config = dict(
    d_mlp=1024,
    vocab_size=1285,
    activation='swiglu',
    positions='rope',
    qk_norm=False,
    parallel_block=False,
    init_std_o=0.0,
    init_std_up=0.0236,
    schedule='wsd',
    seq_len=384,
)
MLP neurons of a small language model. Each row is named by its layer, matrix (gate and up: input weights) and neuron, and shows model dimensions 0-127. Each number is 128 + 24 x the weight over its row's rms, rounded and kept within 0 to 255. Numbers have three digits each. A neuron's up and down rows have the sign that makes its largest values positive.
A block is one neuron, or neurons of one layer that tend to fire together. Before each block is what it responds to, as a language model described it from the Wikipedia text at the highest values.

Responds to: Word continuations and "World". Mostly " World" in set names like First World War and FIFA World Cup, plus mid-word pieces after hyphens or splits (synth-bass, pickup, 9th-century).
L8.gate126:114112135143125134166124157131134111121143138142114136145096134164135094086150111129136112101184141120089163114152117138142125145117160087125133153101097199143172114112123152172124111119165137142084190125166132121113116142108095104145125116140097098172116127155133137140172135151155127092111097119175132093137125170159104101104185156135145134112162126119160091160139146109117091108133
L8.up126:135160106102144101138112143110145138074155132118156162149137130101135070118093120095110082103125120111168096130140119164142132105161125129100145129121112164161133111133123156173108100134132136097135139099126164153120142125111146142131138126083117099107094123139139127110165105134104088130120108089102132151093146111081151161128144096152138140122149120093151119136137153072140131090131
L8.gate138:150123112098132086069106157101130153150125128155087114157148123143130101115138108160118162120170107125097101130139148156075133155103141156098102129091113117087110126111166154083157105154131111125135088131121112156103157121162165104118112101140140140107160170150131137086105121131118127090095131149135149132149106117097158120151139088101143103119149179148134124141105113144139122113109
L8.up138:121130171097139145090137097166121105125112114125084132134101110104131162150137128136140145100120135107070149076125137133075103112157090088131117144154124103117118152121157137126105097147149047123105106111118142157123109074118128126121121121162132121141148099176153149121137145130193119148100150169124126116115114132131140135158158111104102159180142159117193153129128114111110101108152
L8.gate220:083122182094151133106116118132103147141107148124149119138118168169153110113140150120089177060111166102119098145155181125146132139138136199126137157077123087144134142134174139098148135091142126144106130136108147131107155146177114106137088133108103154145153154129122113121110138128151166107101120123146159124123126139120117150112126136139118115148123115120157151103104163099128141128152
L8.up220:165138124143123106115143131110100138094138115124128102139176104144125126133122087118148148161157156157155119132116176121160064139123165143107130150141133128171142092106112127105119117148149114106119108173134174182115142108087124115095122160132135154117118115117118102139169142105127101135142083096136101050095135111163146154132127156125131132123059131142190120127125158151178143125172
L8.gate448:148132094127119122088135159111154137103124160178109125146127120187109139118126098138169169100159148128147129150158127126156129168141195129142184117080091089113144099134143155180106114104189086125138110118105147130103153134142137105150129134146152159110120132126181146103092139102164111139106104152121114151173064149128147132123137131126123098096117122101134117138162149146158118111122
L8.up448:116172152145118101094127115129118145107155159115202163125134162100130152136144107160167128104133109130109140102160110105066143120129150150097109136153139156156150153141170132168128167121143093115120174147115129094080177141113123098139090098119115164126125115124170170122140115139160146132138150153118122102099138149093114102092098105102122161146119121113168115132095156109099145175117
L8.gate476:162065154150136130130094118133139193080155133143148113146156100112124085128102111148146154095162117146070116123135144107150095138105132137123116174106088108087145089115174112115173133091160124121144150143123129140102109111151138122149129094146144143107125118141159145128109147142138095137079141119150140131190156130145112131104109161154190126109155157112139169152119117154110129092134
L8.up476:123096137092149092115176116114091136117162111125105116114116139132130107136138122164154152143141124168158110114114110118105196134104167110135131129120108151150120129129144136129083102098114100174103130104157157071118112120135099151098112184140122102100147107134155166107141138141174127161182130158094141111138097151174118130118158125119127147133104102100116130158152138136124096119122
L8.gate483:157113126103157149097099156153132184139117149089108133158107121116115128102105146151109182154100193114159121120117150119147134108170167196116164108139117115156104128163160127150121153107114118087129127105089145133113132191152121111146175119112118143104149148130149128101126143130139098123092155125131182126164146161097157127104120131112156109093129122173170127129099172120125149110124
L8.up483:139109156158135086138135125070143130123147156095123130120087112147099102129145131119123154149144110117098094083125140135126109186140148133145123119157156164136119129130160160147120140117109082110149162121099101089100135098134110136117108116157157143098178107105146111084121165151148137138131100145149139134141109148124158143086140153145142120100126137145112133110105139118139148096108
L8.gate661:112133118160165087097138155126121105128128157130097136107107100102163157116132131161143138114135151097155122146164158128124134114128143172123130160083133106127126129161113149144136089119189135102122159168131120123097147098140130120134120124112133135145127125127138112105152113146096114140116112118167170154115124152076164148142137127104131101155165115101110111132128174089104165137159
L8.up661:141164116170151116151179111157161147143132127139160157099143099135116146155138142144082148132149135138151174120112146130123140193122121137114158145098173128149128156129173097125121121092158125130067146133101126094096158074167096132116154144140156114157091168166146127145141122162132138103086154143163117131098121111089141139085121120116122141129137126125113096164089159146121113148130
L8.gate823:126151156119179133132128163111108184093139136098122140119145138138172103158118123154099181118135093150174087101171165125121131115152162167123123158097132095120175132117147109089138132112166113119148179101154140167099151114148162096143125134128139176091102131112157113095121132131116097118174143132147147115125139164108125118127138138133112112135181128112139119159105162109093103101138
L8.up823:133159120120170107059110114105108136151139148156147104126092189137135171134163101108111147127134122146134124101126130095093126121142100105081127135135156165130159127131135116167131135122142114150116131151113150161156164115156103146158122131123145148091113169076115149142143119110124123152132188184135124105178137129128136145124123137132107115138118151121145157142149127133127107089132

Responds to: Section-break newline. Blank-line newlines and leading == that open a new Wikipedia section heading or paragraph, especially right after tables or lists (e.g. before "== Filmography", "=== Stage 2").
L8.gate38:170083099116115119125155144110113123173133141111093094139083146110138126107068130115125108102123091128096137117143152126146148111141122122137105158125133145085072158164088107113150111148130164159121110088138115120153095148125134073137097098127129178105163077135148124136138160098135129166128115106156117100146160166128131106127147131146122120094090071098145124172095112108073165130176
L8.up38:135147165130134106127066142078113092092159176146090107133115178125109106155109154130150134148103107125140127128208156163125147130121116130160102132127101155158124118161128115151150121141109169148135167123144114146120164150175130133111132142121150147128092125115129176093162153144138121138114137149112088109115166130098156152090093138140125133130148146084128103135092133099160098147123
L8.gate139:110101143145121147159103182134096142121139159077141135124160059131162120113121161126132113125121117100103108142124125137130148131118147103110181096117118124128134112130106132076144121127155118092124131138130157147070131130130162132146135098111093100131124141125156087129107135169101156136101102152134077146074112149164153104097119125170166119160141118135158100121119148085139163112115
L8.up139:115127123121117100155145139121114089147104119121138184095125076119128126133136115142174129156103127146125104144149153161118180126128145106120145190176135120081105115118143149145104107147116129106117123099101109127119163146109154127124139149074136118136118122163163089095142147146138147170193124171142147100140122118132145123174112202131156156152124132148160123095107143133126150118111
L8.gate190:143089161123159108103116145159140122152159138119126162116100112125109140140086172131120190160129132156126120089137172082159131131124164113118181132137083153116116123115158115112127117107122175119120114155131138150131176114148118139128118157140142134073114120112147132150120127164142072104117170118181156112164134130173103088125148122125182165108125153119154139130146110129104087140144
L8.up190:090144147137125157083114125147158151120118128145081153116131134126144132143091120095104115172178132139161105141121138136146074153121112108145120137175135143110125130115073130046160075128115114090155103149167135162131160133112184172139106126067157169136081149136102097095110105096123109148150136125161143165150133163124144114116152119158161136111138173122150121108140144115121134114153
L8.gate351:166097158133144149124118119102128125134148133112125139149137142134187115170113148180121145118200116120113128142136160119143114190168085145093136115136174110132086124123130146103145084134144077109118088120130110151109150124142092112125097136130147176145112151101128087117114149088079178103117110147152083164150095140130128109130139103165115172053117132122164154097130142138099160106131
L8.up351:151115154105148130082098126156127160181137129115090121154126151090185137095106132086111083120103164114113125135127127129126113092114104137132166090136139163097070121131142084087128150178120138122131115122152109117098125086143105162176080118085104170150123119147128119137126126126134107147108127108129160159120160166136135100106131136109134094100131104146149159095116163099141137113131
L8.gate541:152114076153082152119103100109165082137157125104116153102100118100146124086110111147087173115118096160113141112131156132161170148143125097139125176112121159120122088160134102098150120125145115155166118091151095109072137128114122110145114142131131180111158175124134102127160118128148121111137136119155135118126099147125131114128119139123099151134130122133118100146125165166090104093149
L8.up541:164127129174113115134142093106139104123116116155095124183114084146100148164140118096117098143195118124093155148114078124123111098123110140163144171174119138114118147118111146079141150162124111095085105149127129144151124099127115112119125093160115116129132063105106138123151081116106105124159094091146138141085148112137159127113134131124121137114151134150139118148149101157112139114087
L8.gate768:125102132142161143128133151090169125098160104085104131129123137105149130087165129175102132107136109099114102111172137119071139141133139136133130178123138157139136174151137153104154151157143108136145124119146117132121168106118141138148065122153074103127115113135150120132106155135091150118132127145168136143139128135125124135162120141137129101132138111124149128172113166093115200145111
L8.up768:120128172119160099099111155125171134134124139167137149168119127133132125102161112134134133138121142095118154111171131125143158138169124157129126170140125098140158131131117148150156134154174124114130172092116119121121160076116148160195072138118115152116156134080155128116123128094089154116166140138142138134115119136100148137116098115103119142154090123105085147153132132104113118130108
L8.gate982:122112152160116145090105093144133135141178142157145157127127084088110118154120139170159146125154119101152136108190139109127121141183112136171115160118136126131088130125136158128162086106206116096161112103153110136079141122123137143174112128117146125161124112099194147133131150116174100102108121160170165154153101119095124124103120130112132122116152173109137134127128146142105127141104
L8.up982:136130136107166126141131165132140092152134127131123094126103147149151110091090097118141124144144149072134161128140148094123067098131119149106110091127136163096132123140117111106123135163133120108129146163117082121100163151129143157130100149119103122128112106109090131078132137118110154122142122127136098167096141153117167130104099116122130147113140144156136129101141134077115110083104
L8.gate994:145094158084151161133123157139109136160135140152108098156090120080161120125135102113101146105163130129087156148122153115148128140118105127160136117162103158139091150137164123117123116110130119104146108176131107129117122103127153130151131135118126162149130156113106106131153070134124159147123176091174121149118111162091119119108141120128140115054138136163154168126137136140117129136136
L8.up994:142136158164119114117093111129130119160096155091097117124140121116158107151116130137125133121156117091126117130150147129115164130152161096135121165133166097114146126118147145084141099151199195127123143146157083131096154094089154169133109086109136143138115110124139113186121153107090161136101140099147134154113081128142150118136136132130128110135168080138148104071155118119137149082118

Responds to: Adjective-forming word pieces. Word-final adjective pieces such as ual, ational and inal (event-ual-ly, ann-ual, in-ternational), plus capitalized scope words like New, World, German, National.
L3.gate5:119125118129153113151102130158138111100124164119137129134103109104095078151150111150159111092161120099154136099101174149165109155151113105126153154137143136140091135118109169125110124056125128115099164109100103115122119093214115143137163103092107136153116111107145098184097141115107123060134131106107169142136142130106163148124111132143110115131113088103119132136126156140141100097119
L3.up5:156105197094123112136111142165093167123173122121129178106096109162150144148149116115107141100099154099117119102131098151124118128142138091109111122126137130149146153127073070134156093130136103148155155135150132122094140123138141073153127118064138157090116100099138098143113149114085146142119145175117158083155147161137096143141166085141149131124131113127174112124134150143127113116121
L3.gate1021:145127135175159133128126101163149118143117118119119180143144062125123145108148099195161142116111134131174142101104148095118134119143118126120163151114059104120149140104118153152148130082159124097115193110126137143087121090130079092159120129135104141142137102106125133157148164128127168128120137139126138143125137100147153106111133118147134155130178154106107146121147151146127113145116
L3.up1021:129134126141096119153119115133104104141157061124107141074096129143129125159173116123120145133122142134119115108128138152109151135153128097142105129114165089120145141166172080161110110119094143175115143162136111122116125140094152165143139140127097143156147173145133164119126143111121141112138163131130122107141110152122142104126120117147118104135152099161170138092149117108070157128126

Responds to: Mid-word "ot"/"ce" fragments. Word-internal or final subword pieces, mostly "ot" and "ce", after a short fragment, as in pil-ot, patri-ot, ball-ot, Sour-ce, perform-an-ce, to-ok.
L3.gate869:110135166112096117157133100099135099152144148115145121112107108157088133150110153076141127151113114133107151123097109182114129124097095107095124086132140122148126121140121141085133137114162146151185119121128157107165125156133133136136117083081118134110123132097138109111061094141093129129116132155123116098166140090101111165117137119148147179091123103094166107138107124129142132105101
L3.up869:146127163136121134164121096150129108112111135104143144119134151136100134120095153139126122133093111137148121179109115148123084136133152132138099094073191100147111131134128153091132155084128110124130162112125124133103126132093123140106155130122119148101115163090125137126139118153131091092167139122138157094109075115120147127109129125091114079127149126079162097151124148135104140125129
L3.gate895:108124165103104109154112163098131120132117129120140127152142155120108145103084160101139141101108146116103118141131100112122122098123127134118117143151088136153106158153140089091108157099129111147159113157169173095127119148167132156137102128112111134144098117114161125110128137120124130143177154144126088125088127168119094145094133149097111144113125099179157095119116170111149161114125
L3.up895:138149123112110137125173116114121140140094148151153144122153161141130089139084151083106134107082131146143094127123153151128074152144149123175099139111106125126123082134134138122115092139139141124160114117151149162085141111100102108130172122123128127107090118111129118140142121133093105080109159146119148139148061159112124127134148110125118127155194121122102102127157136131100152135122

Responds to: Row ends, headings, word-middles. Line breaks closing table rows after a final pipe, == section headings after a blank line, and mid-word pieces such as cont|em|porain, t|ry.
L6.gate244:107146112120160104132138145171160088158129135148111137116104151135146103120107114132172118127098152117108127099105131115161163094158129112125169138096109118135159091084101119084116148104111107107116112175137112116155092133119127128158155172083122175126120134126147165087151120124086109171079108173147118109123176155113125118149138105079139127112098149147124173138119147150095126123104
L6.up244:170110148141082159162101151143111144107111105117110100123156117141139107156141124147096114141135163177108085101106106096136134111138123099167161142119130148148142110116080086065098157118112128149143117117125118141138121158158149094133089103094105150112136133070120118110140140112113130159075093143133135143138149094146105124152102124130146141093129142140143114161104114139076114133151
L6.gate626:149139173120183093115112105127144175168139135098104128124123111109151168132165147106101138105087180132126163143084106124097189113118147132143135154125112121067159085068102144077082126108154140123129077114170106150115137114151140137135133103099122145115125127113119063111114123142108106121104131143154137103136153196156141110132162155090142130116160142121163095139153123124136114110168
L6.up626:125136134135123063145139118102099134172157172113119117115131145115149167149131127117116149119121109135192134117115105123101204136145096117083158101105152126115089095139111137145112163116089109102092133111111087107134112129123094162170137130128126104105081140128090111115146177162150153168155138149113131145111175174120126126133109120069139149098117097150156123126126140134161154112136
L6.gate986:131113154114095118102125178146115135128121157101105088135105173129158136096113109152125139165092195170139135087125184133146138120142100123121148119157141155114085094114101110126164145131118115142114126093126114129130088155138129124142150137104153142132106110082141165117131145111112115150084139121140163155127106151117123137167118135143118144114095119110148136111128133136163146105172
L6.up986:118148108119078130141116117153149137139141111123093085111147154147129128126101117162115141161135103141143135113147162111215136132129132107108071121128143143142092126142124094140117128152094154163109142125125144099141154144112101148111132136127151138134130117079120183116109141108151129107099143095087145129166165116113183144152090161195125139118113109105155125088103094120108115102146
L6.gate999:115110148128173135118121152149158133139139149070085104116127157141139115133128101146134138168132113114126102130100129086148126081145112120167137141120137150089161118127097144066119164122158150128087131123132115111126172090103171154159154134106099178168121141087142120102098097090154079148098113140169130123132101128158144117143112107140105100144108099146156154128135094132149113161107
L6.up999:097090156142158103101120124133144114113138154125073133109156102144122088167124084140144109129120135127130111070106131130106125092155156140147135173121101147115135112106090146102137163091161158128084117128134086141096170115138133111186145105097096190124114139087158126098158133104134083155124124135135114102128156153181157145118119124103126133134114142158144144146140108136136101146131

Responds to: Word-completing subword pieces. Later subword pieces that finish a word split into fragments, strongest on "ce" in Force, Alliance and Commerce, also "ip" in multiple, "ure" in feature.
L6.gate123:084118124108143142079166113148104148101120149135108149130113112177145090123168157113094149115095131100115125164140156148139136128098119100158137140132139165097129129114086130119134103135133090138161138109132179161106134118156132131140128116141115150109138157153151109093123120159147107135136145110073144127139107132122129132132110155140100127099141087141100094080134127174133110069140
L6.up123:116102148112088127140124105123144134096111148154128126129082141121086135151082138111111136155149124111127136169122138133152174128158107144096124161079120122094135063152140136139124111135184139165111103134179132097114122148107154169125131106162153106109143144157142102116138130167131132151145133135066172096142152114166149149135127117111137093140114105150118147102149090129115126108161
L6.gate469:121121137094137130133104122101108146161082150142104103126149097144163122139135108114117132147116149118110140156156127149151146163124133174117118134138126129113155123153101117093152171124123117128178133118156111091096175187140159123150080153154119156134112086110158107120138174128132135129130092092108140088136118145126100095160114122144115177138141107118157077146144154159097153121103
L6.up469:122136099119142129133116138142098141136078173159106154114110119123093154154136105138147097135126110145134125191198107109119141130122133158091148157140143142113157126184164104130112154131061137132115111153149118128119139128130115139098077143133136138078155125068111120141157149090104120178123131100087127109112151148137111099142132112128153138114130120098137096108107136140122175117141
L6.gate507:147096090144140146166125106117140080140135129137167167171151120113117126128127168126120132098191159118112138105105126146150119136171117109115139169116136103142108128151155112123137125151171139096167124122126106137070138181153099132107095127082073088155147115130157117165116125132096167080103138133084150147110120137145138103126144135114120170119173146152140101116170136111111124146114
L6.up507:115122140119113121186136128170103114179142164127137137120146143160120114116104173135105119135144119149165110146151110144110121120136099084093152132045129107117137096160158143145131117121143131139124151172173089116086093112080125098104104139102130120136136090122155116102140139145125159151094163170089145129139141113153145097117125089113126138142108097107103113113165094153153140141154
L6.gate658:153115149082121146148146123159128169146102142098116159130126122168106114107143152129123137122132163145144148123101105164084174145099176093082071114114120138119134078121150145132083111159116125102091121157156141140137115137148126137125141107146151103115153099119145103139118114175083141143133095139146140093108115155115118089137130107096144125123116098108114095103154182146123147109153
L6.up658:166141112137152131161154120172110205135124167151120128124121120145153139120149133123123140141167133163128158146099121108158137126147140144057133115101136101105148079147114088121073104143141121114168144150105128169109096150130150101113166132137140118158147110110103151113132119188127151105060110154137139090181127132126139097148123099139126153129102114135120111164122177100117107088168

Responds to: Word-continuation fragments and World. Fires on word-internal pieces that fix a common word's completion, such as Cal-if-ornia and m-usic(ian), and on World in event names like FIFA World Cup.
L6.gate73:111116142125089146125081133138100148141143139120143128152120123093076089119120135118155133137126136118125169177144128117106170152102119168121140197086095137124124099122146133087132121093142176119124146156111085124101133104143101109119076153120102148140124112092108146032156122072146159123123126129131132116101161127081149141101112155076129136082141098113133106113144165130121090131122
L6.up73:140121139150203158087120135113123129129135128140141146092126120127127117128130135141141139114167144101109152108111143180154122144125184101123128159126176115126160138096113136115113135135135154090151110112130105116101110117090128152098148082103151138112107099086139101112129078129103154124140141088141127115083130111132166084106149151144095068157111104112150166098099156121102131140134
L6.gate388:141115131167146147181152125112099107154144117072146116150143107116093122115161146158112128115125144163135155118113169177106162162125197103070115106086163135131137165139109158131122112116116159121148096163111104113110136136151109118133146126140121098147085136140114090107119088143096116092126147151164135136089112116102114113111138122152096173098121128145173119079107130149114131156113
L6.up388:136115121128116119136123108102157127138157104115152125107132163128121113129123142122097128147162180124121180113147127175097124147095145095136070112102111150146154128158115145151117112119131154147148154165098106138121164159117108145069127126138129153148126085115131118132116106139124124110171147119124131082087097099132143107072157164087133112144096148092169090118111120116135093141133
L6.gate429:174157093126160137111111143129120100181145170171155140103132134174129144152100109152104154140139135128153137137115122102114145140124088092107099157120120146168150147155073135125137124129151142118167132110089048106096143146150112111159126131114109091128114105092151114139102094143110117080081165142111116136111155117152092116144116095124119103106113074116148135114131161129145104127095
L6.up429:157172127117089144176140105117150179157097111151154146125149157090118103123108087083143143141158085126134118098162122161118125161114096133143112146134124130169124141101156119117109115087164103120136133102139161084120135113130129108125112112119140110072097130135139143145125103118130113109138102105119104138117102091141137130136126106100154108148164124156123136130138143140097132096113
L6.gate681:119108123156156126137123136094135141131144099094106139142118084111110127119144127131135106109174103103119158161131169173162099134128121144145152194136140115126134167151143118136142150112162107142097090142091108135105089165164110106114187100144064132135118177094184122159096157142126096151136112149080093135133098157160136075144115132115117136101166174094110112093137154123180133104173
L6.up681:106154127116148136100121150146111159103138106123168137117116084113110072121152142106128127166130148114158134096145131198150104111121132125102155134155124152168138122127133117114138081107129102130160150131138128133126168116168130133148136161081131060123108109111145107157119094119111136109156096121133106105110109147123134146136093124131163131185198117096106131168149169165134147173110

Responds to: Mid-word stem fragments. Middle pieces of words split into several tokens, usually right before a suffix, as in estab-lish-ment, requ-ire-ment, repl-ace-ment, and dire in directed.
L8.gate1:133076124131126151131101129099142128142103121130112111154093121155109179129153153109116173122117127129128135097069077103172135148114138098104138159092150096112101147129160156099122138119139121125142144097153099144089147136124114149137148114073093099111147106087129150154138109117158136137107175125131160125127117136094178145139150104133170134120110135140160104125143088113126107101121
L8.up1:123100140150143111117151135121128103136139147136148113136081158156118151122119143145101087149107112141100136106130124102128132095164080092108116167100144141095118106107126127096123151154116142111114134130186084093108131103122084125129171114122066143155119095108066103131135113153149123088108147134137117117150120169106156110149153109135137170117110145103152118145147114124069148147106
L8.gate156:153120094149157160134133125139140084140108108111101146167096153146119133110120152165119154122106108144126143143106112137121172133112125100166116106146124125100111110161105136117111129132088152156142127083155181145151094112158121121154134142102105132148151127105124131125145106115110118137103082122123129140107147101141116120066125122126100160107109086166125109086107125131072183159179
L8.up156:128129129107101130135136115105141147111171129124117120113177111094139134140099134138123108149134082137120128132126089077109144136175081147108113173181091126158126102141146134126135153166077126128168151163107121117121148126117113150102094161147164120110140107122127151127136141162135107168107120124129109152101106154106115142114125117143111169133138160117176143163158112143145108089101
L8.gate456:122123161118094132131153139128180125108111148121105152110070088123171144149099111146170130129137137122133066136146135173161155153136131100134133167135141137085115114174134109118107144085137117131123169134168136151142126134120140148126110134111104128128109107142141135109158107126121123114139087141131085104175100131126111124133121084106134146141119119152085092160112127068114170146122
L8.up456:133143135088117128117141133115121132083170146096131154136164124134155113152090108104092117104147131175077073141130142161145147163093110104126117159123145125094117165132180124114088093125154132175140108136126150143114128123127171132127114131109165137119146140095155139103157149078116139115156114140128118121132117130090109096128136122119122110131147129081140165136119166111110142114169
L8.gate544:112124159153141137088113127112131117147133180157098120163128103171145127129157055119139118128118123137140096146106099123143146145132094131082100147122117141149078158155123151143100163141100126124159142135170112124098114144148100084139141098134116097161125154132110127138125130138112156157090104107119106106147141154097139134150148104111157147130184162131162122148145134139106129139129
L8.up544:162133203163090078147098097186154106139117118131103127163129098125079119094122102146096104114141168141128159143089118098129111131129144131123133120118079134163064125128138151115102141130138147139097103119104127122146139104143119123121147094099109108121145131132105130168131117142122118141091106100114144135159138124093126141143079127121124153103123105146148130130122094156145153124103
L8.gate684:145086107140183125161148116135129159153108167124112160145121135188105138142135156128145110080135164141104091147099130124155089148127155119105086099094076100095101165134151176112135144147142128109116133139115114127106073136148140131134109167146087128145164102127108136119150119088156120081110098109120123125124118143120135120098197085107112107109131124101142108141149161149139115145111
L8.up684:118149116139103133150152145079168142130093097139161141117139110092110146127079121128155092137114125123102137139107108123152133131089113103108099150132164136105099122101171114139085101077113141121162090160147115093159149114115089132107108106126150157127131140102149113129082153120102144107143125122119117110123126138108113130154150124128152155133146156144088108107119133131122138136142
L8.gate714:127093168138138127138111135140102133123136121092116132157154120132102122131136088118075128144171135158147107127149162136123114170167139127110179139119106110145121102132149149089135122157112156115081104131150143137134129126162136168114180142163128140113127114171148130149144076103094102149099106118122114118095136135112122144104168132134186182056100117167137128167145114143153119149127
L8.up714:128124119161153167093160114160129146142104141101128119109163177151110162130132160150123142146146105145143097134112179101176075154128131114133123123112141125157099123096125123145108143144105111126110130115158116127126094162093106083128146121155150147111133104190126161135124120130111169146138103126125110124125136142154174122135146149111141118105142140140083117171155114147108124134129
L8.gate720:116115122166152128150124137122132163123093148095116158127141120134130162118123116147131101151109129171092121136146137128127154129136140111118107108114108123124136103125152152136167136091095134116089126117137130127134132129155170076138147122114119129131154168115154122142119086146136103111123095134123162126149097119078138119139148092160113189096108124149139099151131135151103166152094
L8.up720:126134135125121162100138154161159104114140132156093122106145139120161147155098142123137133123121155118090181143105122075135151092131095128081142105104111133108130118168133111170111140125101156180156118136150123120117078153133143102132130069154138114158141170153054153089115093176129140137067144115104120116163166104138130133138080101130130156106117107134168125121057144147122175135127
L8.gate999:125117134146144160116120173125138164133085185132109157138127134125143173110088153118175128113126136130133118146137114118133122077131162118133133107104147138125131103117103157143121133141130109101127145143167112142117117145127104150150143148101122107129118096132109112140109108135141138141117074161089144126125176136183124130122146129074116115120098167114116146134142146098125117154109
L8.up999:141144163137134113135098155160098085120102105085138124140113128164128135159118125113126150165115137112140139161139148154118107134136126134153155104141130122093085103169104157110113129109118105117166162133098166145145104159133061111088155096173146160136142157120123154110182091100132110131172110086104074141108100168122105141091154144169153163087122104174118135168126168161107139155131

Responds to: Mid-word fragments after splits. Short word-piece fragments inside a word split oddly into pieces, especially a lone u, as in arg-u-es, Venez-u-ela, iss-u-es, granddau-gh-ter.
L3.gate23:104137094150126158127117122100085153161132199137111189113151140152161176120115123112124129077070199134139107129108116132126074140136139129139158095139087113114135158084113127129149112143142113105132149103136138122126155152120136102087124127135148150098164135130087148103143127112075133130104126169128151136140096089169137129144113127097140141092128179163131131084130136101139124163099
L3.up23:137113133090115093126177115128098112142139110158155118140136128127126103121153109142110132122153129143111110090082153109118106093090164082099133127148124107139164130121119107163152104159137156082124113101150139061126129129107135119076143157119139089138128127105170112095117119150165103145112154108156101128155126154149136164152144147166162134116157128102127113092159081087096141140137
L3.gate304:119129120157131131175127126080138123139110116112093125162128133116121151108101103167141105152102155108128103133119105116149083136133161156185168125114108109113170106108115136100134111138125142157131118092141139117160157129174164119118168116090138112172121138162111134096114161167107109070095139115198146128130083139132103117171127102146140087126132154138104130113081090129147164130158
L3.up304:121138151195083125152108111143114124156113126136156126121144133177126173122124123142100139138131151127161138095103129133123167155137135132137148104117138142106149127183158099133123133132147083120092098146096091147134113135118152131115121094135155135080153105135093124157134083165149103124166163115121145163106122129145102138090116168082139123141110109154140108144120138097096137134142